Part of a small language model's weights.
Size: width 256, 8 heads of 32, MLP 512 SwiGLU, vocabulary 2489.
Training: a variant of Adam for these matrices, 8192 steps.
MLP neurons of a small language model. Each row is named by its layer, matrix (down: output weights) and neuron, and shows model dimensions 64-127. Each number is 200 + 30 x the weight over its row's rms, rounded and kept within 0 to 999. A neuron's up and down rows have the sign that makes its largest values positive.
After each neuron's rows, "fires before" lists the tokens most often just after its 100 highest values on Wikipedia text that the model never trained on.

L3.down445,192,147,114,193,181,200,145,171,196,193,210,207,155,213,208,172,250,239,164,153,202,233,218,187,165,119,230,183,243,169,176,216,175,173,205,212,218,240,215,155,156,265,178,170,178,201,224,224,225,166,222,192,217,165,190,229,197,196,243,197,238,223,171,249
fires before: "|", "| "

L8.down225,247,210,221,179,193,184,204,195,196,222,203,169,235,229,185,210,205,179,182,178,195,218,213,185,276,185,188,146,199,171,207,188,172,142,243,189,203,236,141,209,179,183,208,176,217,189,216,188,177,164,216,211,174,181,236,199,205,262,186,178,200,175,175,196
fires before: "(", "and ", "in ", "of ", "| ", "be "

L10.down279,184,169,184,211,169,153,217,226,225,148,216,208,180,208,124,207,192,195,172,160,207,174,207,233,253,176,218,243,203,188,139,198,213,152,214,216,263,243,209,220,173,229,215,305,208,145,217,220,188,201,130,222,212,229,202,211,198,138,187,224,176,176,234,217
fires before: "\n\n", "\n", "American ", "a", "| ", "=="

L5.down132,229,221,193,179,156,203,196,190,130,234,222,165,207,206,212,178,185,202,187,188,222,197,223,198,226,128,227,213,184,212,241,206,224,179,160,199,225,199,208,190,208,218,210,167,258,138,204,181,161,191,222,214,208,146,166,256,163,195,180,193,161,155,176,144
fires before: "201", "200", " ", "202", "Total "

L6.down316,217,190,206,183,196,202,149,188,181,182,187,237,203,231,215,243,183,213,215,250,194,221,182,199,188,166,209,156,227,210,202,207,193,227,200,251,188,196,227,207,210,219,185,199,228,201,166,234,237,192,187,215,204,172,281,188,220,164,214,152,204,204,171,197
fires before: "s", ", ", "–", "s ", ". "

L10.down388,193,164,234,220,167,219,199,209,221,152,223,199,208,202,245,202,234,232,222,219,203,185,236,217,169,196,186,210,208,237,232,221,254,174,172,177,187,177,185,179,241,230,168,235,210,216,186,219,201,233,223,216,164,146,191,187,188,197,225,230,189,240,195,202
fires before: "| ", "al ", "med"

L3.down372,256,193,213,166,163,212,181,240,155,195,231,249,219,232,224,207,170,190,178,182,219,162,179,142,149,158,201,187,216,173,177,224,196,211,192,225,168,204,228,176,171,176,133,195,208,168,201,233,261,171,190,251,142,214,201,232,170,208,231,224,263,202,218,220
fires before: "\n", "\n\n"

L5.down482,242,206,201,204,184,209,256,187,209,161,194,216,245,234,165,186,206,237,171,153,180,163,182,237,169,182,238,207,183,193,182,195,210,183,224,178,216,182,226,169,226,220,144,173,222,204,185,184,255,198,140,227,240,199,195,195,195,197,185,193,212,181,224,290
fires before: "| ", "|---|---|---|---"

L6.down4,185,212,175,196,183,245,179,277,236,196,156,162,161,168,203,186,216,195,225,206,217,172,218,162,182,266,152,192,190,180,162,224,237,216,247,202,212,190,177,184,200,185,158,218,219,211,192,210,166,209,254,216,225,250,157,181,228,210,188,206,233,182,190,125
fires before: "| ", "|", "m "

L3.down488,215,117,205,233,161,196,200,186,229,173,195,200,155,177,249,208,218,204,197,213,188,171,187,159,245,169,218,235,229,229,183,199,191,199,247,201,159,181,196,210,185,195,222,213,194,170,197,216,184,238,179,177,210,239,209,159,186,265,160,204,214,178,178,219
fires before: "| ", "|", "v", "sion ", "R"

L10.down117,202,197,209,206,189,193,197,264,194,256,174,164,262,186,175,209,212,183,208,185,215,179,211,234,175,236,200,169,176,179,164,227,246,234,195,218,218,168,109,199,148,204,177,235,200,191,185,211,231,157,196,134,120,210,209,207,216,212,255,146,223,213,185,168
fires before: ", ", ". ", "."

L8.down417,193,232,200,192,186,189,211,205,183,205,218,220,223,241,181,184,244,224,227,197,200,253,209,233,181,288,200,228,198,220,199,177,152,192,235,207,147,190,168,205,238,183,200,146,194,208,141,222,227,217,252,182,213,221,209,202,210,193,124,215,172,170,200,212
fires before: "–", ": ", "\n", ") ", ")", "."

L3.down270,151,180,158,177,193,150,224,204,220,252,171,212,143,162,187,204,151,215,175,213,174,208,203,222,243,202,205,211,182,199,137,181,200,199,247,216,264,186,194,223,182,192,174,239,227,210,147,132,184,217,180,221,188,219,170,193,191,221,175,227,209,234,236,249
fires before: "0", "2", "3", "1", "0 "

L3.down484,178,227,196,187,265,235,186,201,227,257,150,226,225,153,195,217,132,211,150,199,169,160,191,233,188,278,170,229,224,193,128,176,249,219,208,164,166,150,203,207,137,254,235,262,193,183,205,268,174,190,262,184,170,210,202,210,218,223,190,158,241,138,208,186
fires before: "201", "200", "202", "| ", "192", "199"

L5.down205,205,203,187,175,191,186,171,231,239,176,161,172,185,199,237,205,166,225,171,182,208,206,220,226,209,189,190,195,172,204,210,210,155,252,229,173,225,162,168,172,214,247,223,183,216,193,207,154,246,194,170,213,198,227,189,195,165,201,140,203,214,242,149,224
fires before: "- ", "7", "3", "4", "0", "1"

L6.down270,158,216,194,180,144,204,175,218,212,193,160,200,204,189,179,196,236,230,241,244,231,248,255,204,225,232,208,193,185,167,233,155,237,158,188,156,240,219,214,227,202,195,190,168,219,195,205,182,241,181,155,233,188,254,178,201,273,178,225,213,218,235,235,115
fires before: "| ", "Lab", "|---|---|---|---", "H", "s"

L5.down46,212,231,217,185,176,211,200,164,194,222,195,216,223,194,234,147,149,169,251,182,222,185,221,154,155,217,261,247,240,202,190,225,199,261,197,205,163,192,199,218,181,156,184,202,216,148,175,188,197,239,180,213,202,240,230,216,255,202,244,186,230,207,176,235
fires before: "was ", "\n", "of ", "is ", "\n\n"

L5.down470,253,214,183,145,183,239,181,227,240,159,223,144,198,200,182,150,195,219,234,172,149,180,170,165,187,195,201,168,183,175,197,227,178,206,188,192,162,214,205,166,180,302,273,245,204,178,250,222,215,201,216,200,244,235,227,185,180,179,161,234,161,206,134,189
fires before: "- ", "| "

L5.down257,139,203,187,175,261,204,191,194,249,259,209,207,208,176,208,201,213,157,188,172,207,243,175,225,177,204,157,170,181,159,177,199,218,150,199,204,174,169,171,194,194,203,192,173,166,212,243,246,153,199,266,260,184,209,198,201,186,205,225,213,236,195,210,264
fires before: ", ", ". ", ".", "; "

L8.down101,203,191,273,225,208,200,163,139,283,166,204,201,216,157,166,132,216,216,249,170,212,168,229,169,233,200,192,211,233,198,233,216,254,207,139,140,228,238,193,225,137,183,192,128,201,210,170,191,167,184,246,217,270,210,232,163,210,222,271,212,205,212,191,222
fires before: "| ", "\n", "|", "\n\n"

L8.down300,205,134,241,202,182,189,241,227,212,161,225,193,223,185,164,219,210,187,174,227,191,181,179,212,197,262,174,174,206,253,218,220,246,225,189,215,211,182,210,185,233,200,247,219,207,161,171,170,151,203,227,201,201,203,211,159,201,214,212,200,220,221,173,192
fires before: "| "

L3.down54,161,239,169,223,188,169,241,135,134,217,242,197,166,246,200,179,134,204,140,202,187,255,186,205,218,219,206,199,154,246,243,160,179,217,204,154,170,212,165,240,202,255,190,176,225,179,200,228,235,182,245,212,182,239,184,206,210,192,140,168,232,183,183,229
fires before: ", ", "; ", ".", ": "

L8.down246,155,182,179,182,153,166,185,225,195,174,222,268,167,189,208,240,188,238,253,217,161,159,224,207,212,210,188,174,183,267,222,213,168,232,201,228,246,201,176,216,194,196,203,207,190,233,278,140,270,172,226,207,230,165,210,230,289,176,219,158,182,189,210,141
fires before: "s", "–", "\n", "s ", ", "

L6.down251,184,132,203,220,131,237,214,215,200,212,201,236,177,271,233,169,215,198,223,246,160,228,242,236,181,255,201,211,169,205,223,222,214,214,191,205,204,213,203,267,213,223,186,171,193,176,170,174,220,211,251,190,211,133,171,226,200,213,185,104,151,195,177,207
fires before: ".", "(", "|", "2"

L8.down308,215,205,249,141,176,210,220,263,218,179,180,232,224,200,202,178,164,233,205,161,255,202,244,175,154,236,164,182,196,142,204,212,160,183,171,182,198,134,188,173,137,215,175,236,206,190,180,238,258,165,194,221,205,222,202,195,205,239,215,214,160,204,133,226
fires before: "\n\n", "to ", "ing ", " "

L5.down364,128,234,160,221,222,187,179,237,147,223,189,213,174,184,198,141,205,200,164,191,235,207,186,218,176,231,208,116,217,169,204,183,180,222,236,210,169,210,233,210,203,276,178,170,131,214,212,206,192,132,245,196,200,128,183,237,184,249,230,179,202,184,189,225
fires before: "\n", "\n\n"

L6.down396,267,213,218,198,202,235,158,204,165,133,231,178,205,230,242,177,138,198,164,186,241,205,201,209,217,223,212,206,174,254,229,190,192,216,181,170,256,179,215,205,206,182,238,174,212,203,236,227,166,220,147,143,189,247,149,140,166,229,194,184,215,191,201,202
fires before: ", ", ". ", "le "

L3.down326,201,247,194,181,194,202,205,173,191,222,198,198,253,231,230,242,269,169,227,263,181,234,185,193,219,203,245,205,200,169,244,179,214,185,207,187,204,178,245,233,183,186,173,164,151,190,202,180,233,196,167,165,187,173,197,213,248,179,185,233,227,240,219,220
fires before: "\n", "| ", "|---|---|---|---", "\n\n"

L5.down190,222,189,193,184,191,194,208,195,217,214,222,221,200,225,196,201,267,197,185,200,196,199,221,211,213,170,164,192,145,203,227,247,222,157,232,229,182,210,212,201,222,206,234,219,274,148,199,159,213,178,197,206,229,186,231,203,152,145,182,170,190,219,194,252
fires before: "201", "202", "the "

L9.down202,173,193,216,180,215,143,219,215,190,240,194,203,179,196,215,159,193,219,183,243,289,183,211,224,194,248,186,212,212,191,167,236,253,194,187,238,201,220,191,182,215,255,209,202,213,160,239,223,217,205,210,240,178,187,206,216,233,224,258,204,170,175,204,235
fires before: "\n\n", "\n"

L5.down366,226,222,226,213,209,229,153,245,222,200,141,274,186,183,240,228,150,186,205,244,172,186,223,234,190,249,206,149,212,202,219,216,234,202,217,176,203,238,218,217,168,131,208,169,197,214,277,186,176,230,262,221,186,169,217,217,188,198,233,189,263,138,198,168
fires before: "200", "199", "8", "198", "9", "201"

L3.down449,171,219,207,187,179,156,160,192,142,220,173,197,178,221,194,156,229,228,201,170,208,183,225,170,189,150,252,206,204,251,185,224,195,203,201,186,195,171,235,197,240,258,166,185,230,184,175,220,263,140,181,208,182,200,236,206,189,192,206,205,234,220,201,200
fires before: "| ", "|"

L3.down467,237,211,219,206,226,192,186,237,226,209,178,208,206,221,203,145,246,235,201,195,217,160,192,187,142,154,212,196,168,250,162,229,244,164,172,167,255,234,180,244,224,173,212,213,196,154,248,218,230,221,243,244,183,169,158,207,181,239,209,186,152,210,176,189
fires before: "(", "ti", "e", "+", "|"

L6.down38,210,180,193,191,244,180,232,138,150,229,220,176,215,180,188,221,162,193,219,202,211,220,227,164,215,161,194,196,190,171,147,178,184,138,231,167,176,245,127,190,257,171,162,161,214,226,180,191,144,200,172,246,171,179,159,224,173,224,188,284,202,213,174,181
fires before: "| ", "(", "|", "and "

L9.down72,185,208,248,195,208,181,174,220,220,192,186,226,187,183,181,198,200,209,220,124,177,215,209,179,236,229,181,228,282,196,190,171,286,174,175,201,192,208,172,204,173,196,184,218,248,232,184,208,233,176,201,164,200,205,195,268,213,173,266,196,230,188,168,177
fires before: ", ", ". ", "'", "\" ", "."

L3.down258,193,175,190,212,204,223,234,198,171,219,234,156,208,192,225,209,260,157,182,188,184,197,176,224,261,189,241,220,275,169,201,138,220,181,127,195,194,232,223,217,175,233,211,244,181,165,230,212,192,223,148,219,210,155,203,137,191,180,165,218,175,191,237,199
fires before: ", ", "\n\n"

L10.down191,251,181,208,201,190,217,203,171,205,178,204,224,83,170,266,189,221,225,200,104,178,232,206,216,169,240,245,166,280,224,175,202,161,177,213,205,186,223,248,197,200,205,179,215,185,190,169,251,179,175,137,180,197,183,187,129,168,251,173,194,191,173,196,286
fires before: "| ", "==", "The "

L10.down70,242,216,203,205,187,196,187,210,236,279,226,196,187,207,200,202,211,218,187,209,217,205,205,203,195,199,177,185,204,198,205,228,347,91,184,222,186,199,112,199,197,206,202,203,219,197,193,199,200,190,284,147,188,201,194,183,230,213,242,192,203,196,204,113
fires before: ".", "5 ", "6 ", "3 ", "8 ", "7 "

L6.down253,221,199,157,201,181,137,196,204,212,197,231,224,171,190,197,179,171,202,184,221,194,198,224,124,205,202,204,234,190,301,196,149,175,191,179,282,205,234,260,107,206,201,170,228,241,155,184,195,152,266,228,218,182,165,238,138,150,190,221,215,217,192,197,197
fires before: "| ", " ", "|", "— "

L5.down114,182,203,208,167,205,192,199,193,173,254,224,183,191,230,219,207,218,187,218,197,204,209,185,194,167,215,169,199,199,183,182,183,209,187,218,161,163,190,194,191,229,210,221,192,202,118,204,221,183,194,215,189,204,216,276,209,171,202,163,219,229,193,145,206
fires before: "), ", "–", "\n", ": ", ")", ", "

L3.down332,205,207,201,164,196,171,212,227,152,205,181,146,182,197,123,177,205,220,231,179,184,169,175,142,188,170,192,183,169,201,220,200,206,154,212,193,202,172,192,197,206,180,229,246,202,244,177,261,170,207,167,196,192,201,237,139,191,193,235,180,206,200,168,209
fires before: "| ", "|", "v"

L10.down460,210,175,243,214,186,200,176,234,203,224,135,192,177,231,209,166,208,227,208,231,291,197,213,203,203,211,178,196,219,183,175,220,284,132,230,209,210,145,81,190,147,225,226,186,222,188,205,194,208,147,221,141,175,171,168,220,213,180,260,165,191,169,202,142
fires before: ", ", "s ", "s", "'", "er ", ". "

L8.down324,234,186,198,206,168,217,158,256,204,236,185,115,170,197,253,222,210,241,191,174,214,270,209,197,168,203,180,227,206,217,135,174,200,222,176,176,169,203,241,249,172,152,202,209,159,190,152,211,166,253,153,190,223,227,189,145,213,225,191,198,225,201,223,224
fires before: "The ", "In ", "For ", "It ", "S", "Th"

L3.down479,219,216,205,214,209,234,199,166,202,249,188,180,169,218,198,156,227,209,179,203,209,185,200,211,205,170,236,141,211,191,196,148,176,177,200,240,228,235,224,201,224,167,132,207,221,195,162,254,198,187,195,183,151,236,200,130,235,199,175,167,230,191,167,198
fires before: "| ", "|---|---|---|---", "\n", ": ", "\n\n"

L6.down346,212,189,195,228,176,202,211,203,248,210,177,172,248,172,152,158,209,219,158,217,151,185,227,226,161,236,192,242,203,205,212,197,186,177,217,180,228,213,207,161,242,143,221,265,183,231,192,194,126,204,239,157,197,221,221,168,159,148,203,252,200,219,206,166
fires before: "- ", "| ", "ri", ": ", "|"

L3.down447,209,164,205,243,197,193,200,179,166,192,201,211,134,170,180,209,221,197,240,228,212,232,188,196,219,147,170,240,170,203,167,188,187,206,213,172,163,182,164,298,178,189,198,218,193,222,202,216,190,202,189,220,210,176,166,200,148,193,222,197,221,180,183,212
fires before: "| ", "\n\n", "med", "in ", "on "

L3.down472,222,156,182,236,161,178,225,246,110,173,251,195,244,213,261,202,214,166,230,232,272,187,191,190,183,214,175,234,196,215,209,202,201,170,205,185,202,193,167,257,201,170,210,190,249,175,201,229,248,196,222,202,207,200,189,214,197,191,198,214,236,177,223,254
fires before: "\n\n", "of ", "and ", "in "

L5.down460,222,198,206,245,226,241,207,173,176,178,192,196,218,204,256,170,232,194,163,181,231,166,206,153,190,210,187,161,223,155,193,208,202,185,239,217,171,202,165,176,217,165,149,189,147,171,173,224,181,160,111,191,195,215,241,171,190,220,176,204,195,211,163,209
fires before: "| "

L9.down437,201,169,174,252,210,207,198,202,229,200,193,186,140,205,174,152,227,159,210,109,200,177,227,253,227,239,239,173,257,223,243,150,226,157,224,218,198,226,140,206,215,192,173,226,239,170,189,253,220,173,173,135,206,211,254,41,232,211,158,205,176,169,191,240
fires before: "| ", "==", "The ", "In ", "== "

L5.down154,181,160,161,190,208,183,206,210,220,218,203,192,141,249,181,241,224,194,226,215,202,182,210,231,148,200,189,249,140,194,216,187,225,179,251,166,179,191,194,189,236,189,207,210,159,236,215,220,230,196,186,238,224,196,181,175,152,179,211,121,186,180,165,176
fires before: "| ", "(", "|", "R "

L9.down394,194,132,186,169,176,208,172,184,160,158,167,220,188,215,242,171,220,194,203,224,209,211,190,226,198,207,194,194,195,197,167,215,181,228,196,282,196,172,210,160,219,171,157,246,228,173,174,195,227,212,177,205,173,257,170,220,238,193,181,186,270,195,143,223
fires before: ", ", "\" ", ". ", "-", "ly ", "\n"

L8.down334,214,167,146,174,244,228,153,157,209,211,162,193,175,244,167,229,241,184,194,133,207,162,193,169,230,239,242,141,172,228,172,203,239,229,210,208,212,158,208,190,177,160,194,180,220,218,176,221,214,195,222,159,240,192,185,178,201,220,179,215,212,233,167,232
fires before: "to ", "in ", "and ", "with ", "for "

L10.down162,230,184,189,180,277,193,187,189,154,121,212,211,191,276,211,184,214,174,212,196,228,194,187,152,200,227,215,168,211,158,229,199,177,193,228,245,206,169,193,184,241,226,218,222,191,224,207,207,266,209,138,166,234,207,210,211,249,246,157,202,189,212,139,201
fires before: "s ", "ed ", "ing ", "is "

L3.down280,191,196,128,227,226,157,204,185,200,171,215,209,165,156,207,229,185,183,189,165,197,188,193,190,240,182,175,137,171,207,212,161,172,189,139,256,232,198,222,224,187,214,229,202,189,173,216,206,182,249,198,192,234,217,184,223,198,193,145,218,176,224,230,170
fires before: "| ", "|---|", "|---|---|", "|", "|---|---|---|---", "|---|---"

L3.down8,227,225,213,247,205,184,198,197,201,196,188,182,249,217,246,179,167,175,275,255,230,230,209,224,233,184,206,197,177,144,224,187,230,242,198,212,231,226,202,200,164,226,235,169,215,210,185,222,218,175,160,196,197,236,157,263,217,182,258,168,210,255,163,189
fires before: ", "

L3.down57,226,249,172,210,182,234,207,159,218,193,220,237,224,197,186,149,195,228,206,188,160,240,211,227,153,186,207,213,164,182,216,214,217,216,226,214,174,197,219,253,245,179,183,176,182,217,153,211,216,202,123,223,207,177,167,212,206,178,215,189,186,202,247,179
fires before: "| ", "|---|---|---|---", "char"

L8.down93,230,134,204,241,175,144,191,235,231,180,206,201,221,205,193,155,194,195,167,215,216,179,246,210,219,173,173,236,225,177,193,205,208,230,209,213,252,211,208,201,188,222,188,192,179,170,208,183,220,191,227,212,192,224,185,168,208,212,245,209,213,248,211,273
fires before: "\n\n", "Ro", "\n", "2", "F"

L9.down467,126,200,193,205,202,205,195,215,191,201,203,185,242,199,219,197,235,180,192,130,206,160,195,215,232,220,227,206,315,206,203,227,284,241,193,208,215,173,169,191,179,253,201,177,262,188,188,185,209,189,264,236,196,185,198,393,229,226,223,181,194,199,209,168
fires before: "\n", "\n\n"

L3.down244,184,236,187,228,238,213,153,214,191,231,184,237,211,197,175,210,148,203,128,201,158,171,226,229,176,196,169,181,182,208,172,182,197,169,188,220,227,224,212,253,255,205,243,183,220,208,216,165,190,231,217,216,165,241,170,229,231,221,201,168,207,183,186,240
fires before: "201", "200", "202", "199", "al"

L3.down380,213,191,180,188,149,149,238,246,206,159,186,208,201,230,267,194,172,210,218,184,201,181,232,220,207,269,214,176,215,221,203,192,225,183,253,129,179,245,198,129,171,191,186,233,177,189,183,157,161,201,243,245,231,216,207,216,174,207,173,234,199,227,215,187
fires before: "| ", "|", "(", "the "

L8.down228,270,168,187,195,197,199,200,129,152,185,195,199,199,229,162,226,202,174,177,216,189,177,215,172,234,247,232,167,190,190,146,156,191,168,230,262,247,170,195,199,231,204,214,191,180,245,183,186,244,208,210,168,213,214,244,210,206,180,208,216,214,234,143,206
fires before: "of ", "and ", "in ", "were ", "to "

L10.down402,237,227,202,183,184,202,213,208,165,220,217,177,179,211,201,196,212,162,224,161,183,157,206,166,198,160,218,217,217,202,225,151,211,206,184,207,204,143,197,180,180,212,197,159,97,223,180,159,202,184,212,197,181,154,152,203,177,195,143,210,191,149,265,177
fires before: "\n\n", "n ", "k"

L3.down396,169,211,143,221,182,185,224,218,161,201,150,204,135,173,157,231,193,195,226,184,169,169,201,200,163,223,202,224,170,209,212,174,230,204,172,239,184,177,176,245,217,126,186,202,208,228,178,205,198,273,225,231,168,158,204,197,142,162,201,226,216,182,194,168
fires before: "| ", "|"

L3.down237,173,246,222,178,238,144,147,223,167,230,131,268,230,198,129,223,176,199,215,193,184,223,213,229,200,182,170,152,196,178,191,240,189,200,139,219,180,173,171,150,233,206,181,219,195,160,203,134,241,174,269,200,220,203,171,223,159,149,214,194,259,175,181,237
fires before: ", ", ".", "20", "that "

L6.down120,211,152,204,212,234,229,201,206,222,199,196,163,155,174,184,187,188,238,224,221,166,196,264,228,232,191,221,157,235,166,181,190,182,218,222,211,194,210,188,200,154,235,199,239,202,217,251,186,170,209,286,167,205,201,202,181,265,161,120,172,216,200,194,184
fires before: "- ", "\n\n", "=== ", "| ", "===", "The "

L6.down434,150,208,170,181,195,200,215,203,135,192,198,225,123,165,247,178,167,229,213,125,171,225,149,191,253,220,217,183,239,173,213,180,193,252,166,234,194,154,211,146,227,202,191,183,225,230,209,227,185,208,277,206,207,159,233,222,225,197,222,176,210,185,211,112
fires before: "\n", "\n\n", "ts "

L5.down11,154,233,219,126,198,178,211,196,213,152,235,201,234,192,250,230,210,261,174,230,183,175,184,242,237,198,275,215,223,233,245,214,204,245,165,160,201,135,194,180,177,199,154,219,201,208,194,202,204,206,225,145,203,173,230,198,176,200,174,198,145,195,189,282
fires before: "| ", "- ", "|---|---|---|---"

L6.down127,171,184,210,203,199,175,173,200,225,174,205,257,203,246,217,186,233,217,202,132,196,177,219,147,195,201,172,217,219,205,202,193,199,239,170,217,145,197,209,164,195,181,183,228,182,190,219,247,226,207,178,195,176,175,166,218,189,156,217,165,241,228,225,205
fires before: "| ", ". ", "–", ": "

L8.down429,148,170,239,177,193,211,141,249,285,192,232,206,219,224,176,174,159,205,166,157,180,195,237,224,222,200,172,193,196,212,225,174,200,202,161,216,179,201,245,201,190,226,220,158,189,186,233,203,202,167,175,217,186,248,212,170,229,179,189,168,218,198,202,243
fires before: "\n", "\n\n", "t ", "ed "

L10.down186,243,201,259,196,193,191,190,242,150,195,200,200,175,174,147,196,235,191,170,233,224,181,192,199,246,247,161,198,197,206,224,201,196,140,189,193,222,179,113,198,171,192,246,173,234,198,213,145,184,196,203,99,190,209,164,186,168,174,278,225,188,239,193,151
fires before: ", ", ". ", "; ", "."

L9.down276,134,152,186,193,249,228,212,158,205,169,215,231,185,207,205,211,265,206,142,208,207,163,169,200,238,210,172,152,235,214,263,173,182,201,211,208,159,239,92,218,246,157,191,221,179,249,176,255,217,219,203,204,156,241,196,205,190,183,224,139,209,197,156,129
fires before: "| ", "|", "K"

L9.down251,223,197,173,230,213,208,207,176,215,211,197,197,191,219,180,177,224,206,204,170,199,212,165,224,168,181,224,220,269,211,186,199,246,186,217,190,177,222,112,189,246,193,193,222,192,227,178,221,179,205,210,203,195,200,187,198,230,139,199,172,196,169,223,138
fires before: "| ", "===", "- ", "=== ", "=="

L10.down500,223,187,241,176,226,176,175,240,159,179,208,212,196,235,219,189,226,242,188,165,229,177,222,187,228,252,163,180,205,191,210,247,203,264,190,208,161,149,170,228,176,217,214,191,254,237,212,196,202,238,245,157,246,174,154,66,192,195,239,227,212,205,196,213
fires before: "and ", "(", "in ", "at ", "to ", "of "

L8.down286,263,200,169,215,179,220,195,207,189,221,198,205,171,180,227,178,183,244,180,146,179,232,170,226,186,261,200,207,251,203,192,170,195,171,193,206,176,209,203,233,211,198,201,237,172,184,207,255,179,229,182,104,239,220,199,196,159,197,162,199,199,187,184,257
fires before: "\n", "\n\n", "| "

L6.down123,196,271,198,206,178,190,231,200,195,185,165,227,145,257,260,187,202,229,205,181,199,208,234,194,140,197,198,208,227,203,174,197,192,230,185,178,200,200,152,198,168,194,192,135,182,136,195,226,224,169,260,177,255,172,204,96,176,194,196,189,210,184,168,270
fires before: "J", "=== ", "==", "===", "200", "- "

L5.down200,198,177,244,232,209,262,192,130,209,224,227,186,198,190,238,208,262,224,195,183,178,159,227,200,180,171,240,133,184,264,207,174,188,176,155,179,221,228,151,206,150,186,188,237,184,257,165,197,173,180,172,136,196,180,219,188,228,250,200,201,218,184,178,147
fires before: "the ", "==", "his "

L8.down58,211,177,171,196,247,231,177,186,204,186,190,221,97,258,169,194,245,194,213,165,178,195,208,173,251,196,159,178,222,183,177,179,175,238,222,236,187,196,238,143,211,221,172,206,227,182,235,202,156,156,239,217,191,160,166,194,187,217,204,214,168,217,147,268
fires before: "of ", "and ", "at ", "in ", "for ", "who "

L6.down386,148,205,170,195,188,214,194,161,236,211,178,205,177,223,198,155,217,180,193,188,243,143,212,245,210,211,180,187,168,213,227,184,220,188,199,201,189,195,132,184,176,195,207,171,165,225,161,193,173,190,167,134,173,220,207,239,225,151,179,211,282,174,158,200
fires before: "the ", "its "

L5.down347,160,143,202,209,175,139,191,190,176,199,257,208,196,201,215,214,212,188,194,215,203,184,173,260,179,203,126,190,233,234,173,215,164,231,160,192,155,169,212,217,209,201,185,198,185,228,223,184,209,206,185,196,228,174,203,221,219,246,198,133,208,214,247,228
fires before: "s", "–", ", ", "s ", "0", "th "

L10.down3,199,211,172,135,218,218,188,229,213,227,220,171,217,234,199,175,200,150,175,187,201,199,154,195,173,184,237,186,205,166,224,206,216,220,198,185,212,172,223,256,140,183,231,171,206,115,196,208,178,154,154,180,213,196,169,213,183,212,214,210,206,229,220,178
fires before: ", ", ". ", ".", ",", "ire "